Weights of a small transformer language model.
Architecture: RMSNorm before each block, rotary positions, no biases in attention or MLP, tied embeddings.
MLP neurons of a small language model. Each row is named by its layer, matrix (down: output weights) and neuron, and shows model dimensions 96-159. Each number is 128 + 32 x the weight over its row's rms, rounded and kept within 0 to 255. A neuron's up and down rows have the sign that makes its largest values positive.
Before each neuron's rows, "fires before" lists the tokens most often just after its 100 highest values on Wikipedia text that the model never trained on.

fires before: "==\n", "==\n\n", " career", "24", " One"
L5.down487 [155  74 114 138 163 132 105 145 150  77 167 156 131 120 164  99 120  99 127  96 140 140 140  89  92  45 119 129  90 106  91 145 129 108 138 119 115  99 114 123  81  70 125  97  83 101 170  92 147 187 125 105 198 174  59 115 142  99 116 116 112 111 107  96]

fires before: "0", "1"
L3.down302 [101 114 145 110 117 105 115 178 176 131 155 120 126  78 135 104  89 110 120 100 134 133 160 141 163 210 132 124 158  98 131 143 146  81 129 120 150 124 185 159 166 149 129 189 118 124 106 141 149 155 146 115 118 102  59  98 106  80 175 104 183 105 134 131]

fires before: " of", " for", " to"
L9.down490 [170 121 157 190 129  93 111 100 135 125 124 143  83 171 100 171 120 150  22 162 150 114 100 162 129 159 104 118 139 160 116 168 134 133 128 134 110 188  88 130 115 178 116  52 147 108 129 130 129 178 126 120  92 132 153 143  81 149 101 182 135 174 138 108]

fires before: ",", ".", " and", ".\n\n"
L3.down123 [103 166 150 124  83 161 134 123 135 104 134 130 144 177 119 155  54 120 109 123 152 174 140 103 166  81  82 144 139  81  73 147 107 123 147 138  98 163 153 179 143 125 142 112 150  85 142 121 120 182 147  99 111 123 134 154 152 180 118 115 147 149 155 153]

fires before: ".", ",", ".\n\n", " and"
L5.down735 [110 122 119 126 191 142 159 113 192 140 171 114  87 130 150 110 163 153 124  95 118  98 135 183 133 133 161 148 144 127 150 123 160  80 106  89 130 154  98 147  54  89  90 116 145 141 205  99 136 113 142 139 131 105 148 137 146 117 115 109 127 119 134  60]

fires before: " the", " a", " this", " his", " World"
L2.down314 [ 77 228 132  98 177  37 100 114 127 147 111 149 118 142 169 121 112 105 110  78  76 115  81 139 130  70 143 144 109  70 211 109 167 103  99  62  94 127 139 143  75 136 179 109 112 126 142 136 118 145 157 118 116 118 141 135  82 168 138 108 132 154 146 126]

fires before: " ", " |", " Apps"
L5.down134 [138 163  81 168 133  86 145  91 129 116 149 100  96 137 152 206 108  97 103  96 161  90 131 117 146 167 145 132  64 111 138  98  89 138 114  74 153 112 144 136 137 118 103 141 110 101  90  77  74 117 107 140 126  88 148 194  91 182  94 124 156  75  69 129]

fires before: "3", "2", "6", "4", "1", "7"
L7.down149 [143 106 124 106  95 127 106  84 102 135 117  75 147 152  84 129 124 140  64 115 164 122 110 162 147 104 127 172 137 116 115 139 107 180 115 140 118 101 133 121 113 177 140 147 112 132 122 116 141 137 118 144 114 191 128 147 205 133 105 147  96 167 165  68]

fires before: ".", ".,", ".S", ".;"
L3.down413 [164 108 163 144 184 127 138 166 132 158 124  70 139 120 159 121 100 123  83 123 113 110 135 149 138 173 148  74 117 170  64  97 131 166 161 189 147  96  59 111 159  43  49 196  98 156  97 161 124  94 116  89 121 140 133  97  59  81 141 124 182 103 156 121]

fires before: " ", " +"
L5.down227 [ 83 152 104 178 149 150 103 169 161 112  75  76 139 171 110 140 168 131 172  79 164 127 112 171  94  92  76  65  74 106  96  95 145 192 113  98 147 112 131 124 155 112 147 131 167 124 110 128 111 170 134 162 156 141 146 134 153  88 151 111 204 150 112 122]

fires before: " ", ","
L3.down369 [143 158 130 130 111 122  70 123 144 122 149 110 172 145 122  46 113 100 105 105 175 125 136 122 136  98 134  81 188 100 128  59  82 134 184 147  98  73 104 123 125 173 142 146 152 125 126 155 139 127 112  93  71 138 116 191  97  92 159 192 120 109 126 111]

fires before: "200", "201", "202", "199", "194", " "
L9.down731 [ 93 146 125 128  83 146 148 150 172 146 106 114 168 147 109 105 101  75  89 137 122 124 102 146 106  61  97  89 133 169 100 118  89  99 102  88 131 131 177  85 139 133 129 129  96 115 170  74 105 113  92 119 170  72 221 110 121 134 120 125 135 108 140 115]

fires before: " were", " is", " are", " was", ","
L2.down761 [113 145 114 124 107 152  90 151 188 159 136 113  91 135 178 148  71 137 103 145 141 113 111 118 103 150 143  82 148  63 132 121 126 163  80 127 138  71 159 130  80 166 155  88  68 104 137  68 108 143 147 103 153 143 118 135 129 129  58 125 102 121 160 203]

fires before: "1", "0", "2", "3", "4", "tain"
L3.down789 [144  76 174  71 134  88 116 115 100 127  95 146 128 107 145 152  94 136  53  95 171  65 103 139 139  58 154 139 115 147 101 185 137 157 125 141 129 106 224 147 123 101 107 127 120 146 177 115 106 138 133 130 164 150 141 125 126 170 168 184 100 168 110 108]

fires before: " |", ";", "dy", " |\n", "ong"
L2.down402 [144 159 109 119 170 115 182 149 175 151  94 133 136  94 162 129 103 128  83 167 145 120  93 155 218  53 100 154 119  98 174 130 140 155 116 107 128 176 123 133 125  77 102  94 119 125 160  71 137 127 131 136 105 201 173 175 116 172 185 132 122 125 122  88]

fires before: ",", " he", " of", " she", " in"
L9.down118 [125 104 119 124 112 171 141  88 120 123 119  85 124  84 102 101 161 140 124 158 191 152 123  99 156 167 188 121 109 118 100  77 178  91 117 133 142 181 123 149  55 160  81 131 118  89 190 109 103 143 109 143  99 118 151 106 104  50 107 130 110 124 156  94]

fires before: "0", "1", "2", "6", "4"
L3.down448 [153 165 172 100  96 190 124 141 168 117 137 143 135 141 156 134  98 145 178 107 167 214 210 126 112 101 139 154 128 169 171 165 118 169 174 162 163 169 101  78 106 200 146  86 177 161 114 163 192  90 151 188 119 123 111 130 160 172  95 111 117  89 130 147]

fires before: " "
L5.down329 [146 152 141  74 132 175 140 142 110 153 156  94 159  94 181 142 124 162 147 121  92 160 117 121  88  28 111 163 151 120 138 102 118 164 131  74 177 143 133  82 124 124 114 112 131 105 108 149  94 153 141 149 146 193 201 163  88 108 120 107 145 141 135 121]

fires before: " a", " the", " an"
L5.down599 [141 144 112 116 134 170 102 115 115  64  97 158 139 103 106 169 118 132 149 115 127 137 111 102  41  73 182 105 181 136  49 146  82 118 107 134 152 155 117 110 161 131 125  85 118 179 103 102 153 103 182  86 146  93 113 143 137 100 179 141 173 129 113 132]

fires before: " |", ".", " |\n"
L2.down185 [ 95 130 179 119 193 112  97  73 140 109  55 142 192 102 153  84  70  94  58 126 117  92 117 121 106  48 108 205 110 148 201  96 112 184  67  38 138 140 136 172 127 138 116  97 126 104  93 210  87 161 124  87 117  84 168 143 142 191 139 152 120 182 133 111]

fires before: ",", ".", " century", ".\n\n", " of", " and"
L7.down618 [ 34  88 119 119 170 117 139 135  73 110 169 161 102 146 152 149 143 106 117 112  94  63 133 116  68 190 107 114  94 158 116 110 123 136 147 138 106 126 157 144 160 199 112  57 124 158 167 160 131 146  88 108 125 146  69 144  52 149 200  67 133 169 145 156]

fires before: "==\n", "==\n\n", " and", "l"
L9.down305 [101 107 203 128 117 151 120 124  73 102 112 197  92 170 118 119  87 119 158 139  97 150  59 155 137  91 113 189 144 141 155 126 110  75 118  66  89 121 165 172 174 171 157 108 133  49 123  98 111 164  78  83  81 123  90 119 184  83 164 181  95  91 128  78]

fires before: " ", " —"
L5.down613 [ 15 153 160 144 108 123 179 107 136 141 115 108 111 108  90 144 155 144 137 109 161 146 107 169 141 112 131 105 105  99 131 137 164 135 160  72 129 153 177 145 134  90 126  89 110  92 136 141  86 140 167 125 109  83  86 155  76 141 163 183 150 108 118 156]

fires before: ".", ":", " |"
L3.down643 [ 96 122 118 131 130 168  86 117 142 164 173 113 126  83 143  95 125 147  77 119 129  97 197 121 105 177 118 152 141 161 129 126 122 113 150 109 171 138  98 126  95 136 132  86 110 112  77 129 118 111 107 117 115 137  94 107  77 121 134 140  99  90  87 149]

fires before: " ", " the"
L7.down780 [ 50 121 138 193  76  45 146  76  91 135 132 157 135 119 162 104  97 100 182 123 178 163  87 184 111 108 101 144 128  85 197  78 138 149 127 122 115 144 156  84  76 155 117 226 151 115 101  89 128 129 106  82 148 123  63 142  82 116 182 105 151  89 110 140]

fires before: " ", ":", " (", ")\n"
L3.down162 [144 174 126 151 106 166 184 130 202 153  85  68  84  99 141 113 119  81 191 108 102 145 142  86  93 149  78 170 149 147 135 163 159 171 155 131 111 161 120 167 163 119 163  79 170 155 100 143 107 114 142 162  88  99  80 108 106 107 138 141 173 120 161 130]

fires before: " the", " a"
L3.down228 [ 91 137 139  73 160  95 120 148 136 162 140 196  85 148 151 143 113 149 111 152 126 140 167 102 133  67 143 109 102 123  96  98 158 135  35 143  93 151 155 154 101 135 160 104 114  44  17 149 144 113 100 123 119 161  96 151 105 180  92 142  87 199 117 152]

fires before: " ", " —"
L7.down428 [116  96 125 150 148 119 144 118 150  51 222 142 132 169 102 103 129 153 110 120  86 133 162 119 155 171 138 138  97 108  56  97 138 162 174 115  88 162 135 118 101 136  53 126 119 101 139 105 101 174 122  96 108  65 133  57 157 144  96 117 129 153 139 122]

fires before: "9", "8", "7", "6"
L3.down110 [134 118  66 115 153  78 108 112 157 218 139 106 141 171 121  80 207 138 119 127 161 112 105 122 130 144 116 149  85 175 160 143 146 118 140 124 120 144 137 123 100  47  99 134 106 115  75 139 196  87 158 119 130 127 155 117 165 163  92  86 111 158 134  82]

fires before: ",", ";", ".", " County"
L7.down602 [144 208 106 157 130 108  83 142 144 135 157 141  97 190 143 131 106  54 134 129 167 141 110  95 156 147 148 122 120 167  99 199 174 122  97 128 128  60  84 127 151 159  87 156 121  99 117 158 146 108 107 176  92  86 105 136  85 167 131  88 115 134 148 140]

fires before: " |", "1", "==\n"
L7.down117 [131 128 150 161 118  72  71  46 122 161 135 112  63 118  92 148 120 102  64 227  83  94 139 179  86  67 145  73 174 118 149 207 178 140 158 109 114 158 177 183 112 148 145 152 150 177 103 113 140 176  99 103 121 143 125 162  74 113 153 187 151 117 127 105]

fires before: " ", " ("
L5.down396 [ 91 143 105 116 121 101 139 136 157 124 164 102 127 179 114  87 119 130 147 182 103 181  82 153 127 128 115 161 168 180 139 178 159 154 169 123 152  66  85  67 105 138 147 134 118 152 116 182  92  83 153 182  92 127 121 166 118 138 142 112 109 144 160 111]

fires before: " ", " II", " I", " One"
L9.down112 [105 129 120 158  98 135 111 115  43 124 156 173 143 174 172 113 179 121 136 119 132 123 138 183 162 135  99  72 135 146  89 162 122 105 134 106 137 138 138 144 113 143 131 109 156 100 105 112 129  94 127 147 106 138  82 135 127 127 147 136 159 144  72 163]

fires before: " (", ")\n", " ", ")\n\n"
L9.down772 [188  74 136 104 104 140 172 134 130  95 135 158 100 210 101 148 157 164 142 187 102 126 142 132 170 164 150 159 148 170 136 172 127 179 140 200 110 208 131 203 132  93 137 138 127 154 106 150 102 106  17 112 111 131  97 162 152 140  99 147 105 111 118 161]

fires before: " ", " |", " T"
L5.down660 [138 123 100 125 102 143 169  96  86 100 119 120 197  92 172 130 165 160  67 115 129  64 108 131 172 228 120 147 125  84 114 185 127  88 174 155 130 161  98  89 124 167 134 142 147 122  94 145 153 111 144 150 137 148 115 166 144 115 168 124 129 140 113 112]

fires before: "-"
L2.down46 [124 140 170 126 117 175 164 131 103  86 129  99  82 154 102  93 156  99 165  39 100  97 121 188 105  96 122 113 116 133 145 130 136 151  89 152 145 131 144 172 148 102 115  78 148 169  94 125 105 108 111 175 170 107 177 194 101  40 152 116 165 121 123 128]

fires before: " ", " Apps", " —"
L5.down826 [177 166 161 121 117 116 137 159 159 134 116 115 129 141 101 131 176 147 152  61 163 137 169 157 133  72 122  91 118 118 162 129 146 155  90 159 121 137 125 116 113 116 106 168 135 155 174 138 162 163 159 135 159 139 133 114 130 132 143 111 119 131 200 168]

fires before: " of", " and", ","
L7.down698 [153 194 117 148  92  89 187 175 166 172 149 214  81 143 194 107 141  71 167  96 122 177 165 156 120 118 146 105 143 130  98 158 155 148 129 119 139 177 157 125 134 130 137 198 146  88 166  92 127 113 138 177 132 107 123 128  50 175 159  77 104 126  63 114]

fires before: "-", " year"
L3.down226 [130 123  63 178 113 159 190 161 156 166  85  95 103 118 164 125 112 110 104 143 119  85 140 142 148 155 177 191 198 102 130 124 204 132 160  93 115 130 120 167 161 136 124 124 153 171 151 108 143 111  75 208 142 127 152 127 114 102 111  91  67 136 122 155]

fires before: " |", " |\n"
L2.down430 [214 121 125 170  85  91  98 112 147 172  61 191 127 154 144 165 169 146 189 161 115  83 142  92 100 253  68  89 111 155 197 173 128 119 107 123  93 149  84 148 153 127 128 175 111 132 161 122  55 135 115 109 113  91 130 149  87  92 139 132 117 138 117 176]

fires before: " on", " to", " into", " in", " of"
L7.down566 [139 138 109  51 103 181 137  80 150 140  94 112 187  95 130 157 107 131 179 131 146 110  60  96 165  71 129 142 134 164 190 150 158 120 107  86 110 143  73 103 145 141 102 177 132 121  83 105  95 151 101 118 128 132 101 177 110 230  89 147  96 125 160 105]

fires before: "7", "0", "9", "5", "8", "2"
L3.down798 [169 169 128 106 143 103  81 137 150  86 130 158 116 137 107 145 103  99 115 115 136  98 102 181 137 160 126 145 129 120 120 144 135 100 125 110 144 140 150 131  65 174 173 135 118 147 114 129 165 103 125 150 107 170 129 160 107 111 213  53  96 114 162 134]

fires before: "==\n", "ote", " ==\n", "==\n\n", " ==\n\n"
L2.down756 [198 100 130 103 122  93 150  77 111 125  99  99 116 185 108 170 121 126 149 108 133 153 130 133 110 157 163 124 112 135 117 134 115 165 133 115  92  87 157  96 207 118 155 144  71 121 122  74 104 173 162  79 180 177 137 139 167 110 173 136 129 186 136 147]

fires before: " ", " the", " July", " June", " December", " February"
L2.down675 [149 200 138 154 119 141 124 214 175 178 123 141 125  77  96  88 133 118 178 136 124 133 120 134 200 134 119 139 105 118 133 106 129 134 119 148 137 150 124  87 140 154 211 156  97  66 113 133 174 116 132 142 152 122 150 148 159 102 168 177 168 156 163  83]

fires before: "|", "ing", "0"
L2.down546 [116 111 134  86  78 128 128  67 129 171 105 116 140 121 149  95 114 149 135  60 113 103  91 134  98 111 148 113 119  81 159 162 129  79 187  82  53 172 121 106 151 109 201 140 147 138 137 140 116  53 119 189 150 164 142 147 167  94 171 128 117 113 117 100]

fires before: " the", " them", " which"
L7.down400 [117 145 127 107  89 130 150 109 104 144  84 150 139 108 112 171 132 106 163 118 178 200 143 141 145  48 142 110 207 123 136 190 102 142  61 134 131 114  95 140  89  75  68 156 144 155 119 144 106 128 166 161  87 174 140 153  75 144 147 146 140 130 164  96]